Part of a small language model's weights.
Size: 26 layers, width 192, 9 heads of 32, MLP 576 SwiGLU, vocabulary 8192, 17.5M parameters.
Training: a variant of Muon for these matrices, 903M tokens.
MLP neurons of a small language model. Each row is named by its layer, matrix (down: output weights) and neuron, and shows model dimensions 80-175. Each number is 200 + 20 x the weight over its row's rms, rounded and kept within 0 to 999. A neuron's up and down rows have the sign that makes its largest values positive.
After each neuron's rows, "fires before" lists the tokens most often just after its 100 highest values on Wikipedia text that the model never trained on. A number after a token or word is its count.

L15.down229,198,206,206,209,217,216,209,189,194,194,220,201,210,206,186,223,214,163,184,202,204,218,217,164,201,196,224,205,209,218,141,175,182,195,196,249,217,206,203,192,180,182,188,194,212,192,195,200,182,165,148,199,179,190,185,180,202,214,212,219,194,221,210,200,227,197,205,220,175,177,198,205,201,224,180,164,190,229,200,200,210,226,176,201,159,173,175,188,195,183,167,159,180,213,165,161
fires before: ")" 35, "–" 24, ")." 9, "\n" 8, ")," 5, " (" 5

L10.down442,202,203,224,181,209,177,187,217,224,196,217,176,220,187,192,172,186,178,211,199,218,208,201,208,220,236,201,187,191,194,178,189,209,218,238,204,187,198,183,228,159,187,205,207,197,172,188,206,191,225,222,218,182,209,190,187,174,211,207,181,174,184,238,208,223,215,240,177,208,216,186,191,183,223,202,240,178,206,238,270,203,249,203,199,226,204,183,188,177,188,172,205,175,192,164,206
fires before: " |" 33, ":" 32, "s" 9, "\n" 5, "ed" 4, "." 4

L11.down316,180,207,205,216,241,211,188,205,196,223,182,171,170,188,216,223,215,173,196,218,199,211,201,189,219,189,193,169,192,245,216,220,166,187,195,168,220,164,216,214,178,197,199,188,196,222,182,193,190,235,180,191,189,195,216,211,211,217,219,202,195,234,192,190,208,203,168,167,197,197,208,205,198,206,202,186,213,194,222,233,168,172,210,237,211,198,180,196,166,220,205,191,174,234,228,190
fires before: "\n" 99

L14.down543,205,188,199,230,208,224,190,194,209,175,227,211,201,218,189,217,177,179,215,193,214,171,171,197,181,189,272,212,187,189,230,196,208,211,171,175,203,207,226,210,197,195,172,190,224,216,208,158,212,201,202,181,209,199,178,222,227,228,217,241,220,189,192,180,178,183,162,189,170,234,211,213,211,204,183,204,227,207,219,206,180,213,160,198,176,203,198,200,171,228,179,219,195,204,217,198
fires before: "\n" 53, "---|---|---|---|" 15, "-" 8, "The" 4

L22.down574,180,197,195,245,225,228,198,201,231,225,197,207,180,188,227,210,196,198,206,184,208,200,222,191,193,165,218,208,206,209,192,221,211,163,209,192,190,178,189,202,181,204,233,224,230,168,200,183,198,188,177,177,190,201,227,179,221,176,195,218,196,185,197,205,205,222,182,209,199,184,184,191,188,212,199,206,204,181,200,184,163,211,201,195,219,178,215,193,196,195,196,274,174,216,186,216
fires before: "7" 57, "8" 17, "6" 14, "9" 5

L11.down208,196,173,191,222,190,192,212,217,205,202,198,193,167,189,227,177,191,181,167,257,217,184,158,209,238,165,202,180,203,208,217,242,186,157,192,172,231,190,208,199,157,172,190,197,207,228,209,182,171,230,186,213,215,193,215,198,221,201,175,214,185,205,174,205,232,196,147,206,208,201,174,203,227,177,219,194,226,222,179,201,177,199,181,208,222,225,219,183,184,223,228,215,177,211,210,200
fires before: "\n" 31, " of" 15, " to" 5

L16.down241,249,214,182,198,216,185,198,224,175,191,205,225,214,206,157,216,200,188,171,184,220,184,171,184,190,192,214,180,169,213,203,195,210,198,201,215,168,188,257,203,196,215,159,156,233,188,205,189,180,203,185,211,216,196,165,212,198,229,208,206,215,193,198,215,197,213,195,186,218,186,179,184,228,202,206,185,189,193,193,208,165,185,201,194,188,209,190,189,174,198,167,179,203,230,206,173
fires before: "\n" 98

L13.down498,197,221,215,211,186,232,204,162,192,195,222,181,196,182,166,235,189,201,181,224,176,209,215,173,165,168,203,189,207,197,196,207,186,197,146,168,250,225,199,246,177,202,185,189,210,176,191,213,234,182,185,191,196,223,191,246,190,189,238,186,206,188,219,167,198,193,156,211,184,159,228,193,211,204,214,194,216,225,192,204,227,178,185,189,199,205,200,206,184,194,182,242,158,205,198,187
fires before: "3" 19, "2" 13, "4" 12, "1" 12, "6" 12, "5" 9

L14.down573,211,206,187,194,233,218,191,201,201,221,207,204,196,193,195,166,169,177,191,207,234,191,191,237,226,208,198,189,221,208,205,207,182,198,189,185,218,213,210,206,161,211,194,155,199,210,202,165,193,234,160,179,209,183,200,192,185,205,208,177,184,190,205,183,224,209,154,231,189,184,189,196,220,181,177,227,181,174,200,222,191,207,200,206,207,227,211,214,181,205,227,298,184,223,201,209
fires before: "\n" 99

L16.down120,191,205,215,180,210,173,176,210,222,212,229,203,232,172,242,197,197,188,183,220,213,202,213,224,213,224,205,192,201,179,181,222,198,172,173,208,182,207,224,225,197,219,184,181,198,176,188,217,220,171,176,191,191,195,185,228,215,221,195,240,201,199,166,195,242,204,191,177,218,226,230,199,170,237,208,232,185,214,221,209,183,234,217,220,170,208,214,206,205,175,212,196,162,242,196,208
fires before: " |" 35, ":" 21, " –" 7, "s" 4, " by" 4

L22.down32,225,204,201,203,233,187,186,205,215,179,192,177,202,181,152,212,161,206,214,217,197,224,173,203,205,170,201,166,214,195,210,200,217,207,164,214,186,200,208,203,202,183,188,180,195,214,194,205,191,219,204,202,211,160,196,222,222,224,213,210,178,183,205,202,190,211,218,259,165,186,211,183,173,165,207,225,215,206,199,208,186,182,181,203,204,209,217,250,213,236,188,246,189,227,185,215
fires before: "0" 50, "6" 4, "7" 4

L11.down55,203,215,218,224,241,236,172,204,217,174,188,218,209,186,182,227,196,177,191,229,231,180,236,176,216,207,203,208,187,214,195,232,191,178,165,192,202,189,209,194,231,179,171,185,224,179,209,216,241,215,186,211,196,215,205,232,214,188,166,229,194,209,198,153,196,211,219,208,168,147,206,208,185,199,198,222,197,185,180,228,192,207,197,189,197,183,221,210,164,201,206,235,221,226,176,213
fires before: "0" 15, "==" 13, "2" 10, "6" 7, "5" 6, "7" 6

L11.down359,227,182,214,212,180,212,201,222,197,218,209,214,203,179,189,162,262,206,197,213,165,182,179,200,202,223,199,193,186,181,186,240,206,200,205,187,197,171,221,204,234,220,169,215,182,208,188,170,197,203,209,236,196,180,198,201,209,228,208,216,216,164,186,175,219,214,183,203,214,193,205,174,192,216,215,198,199,151,188,198,205,185,188,191,194,199,195,217,156,218,174,219,210,213,162,200
fires before: "\n" 39, "es" 7, "W" 6, "tive" 5, " the" 5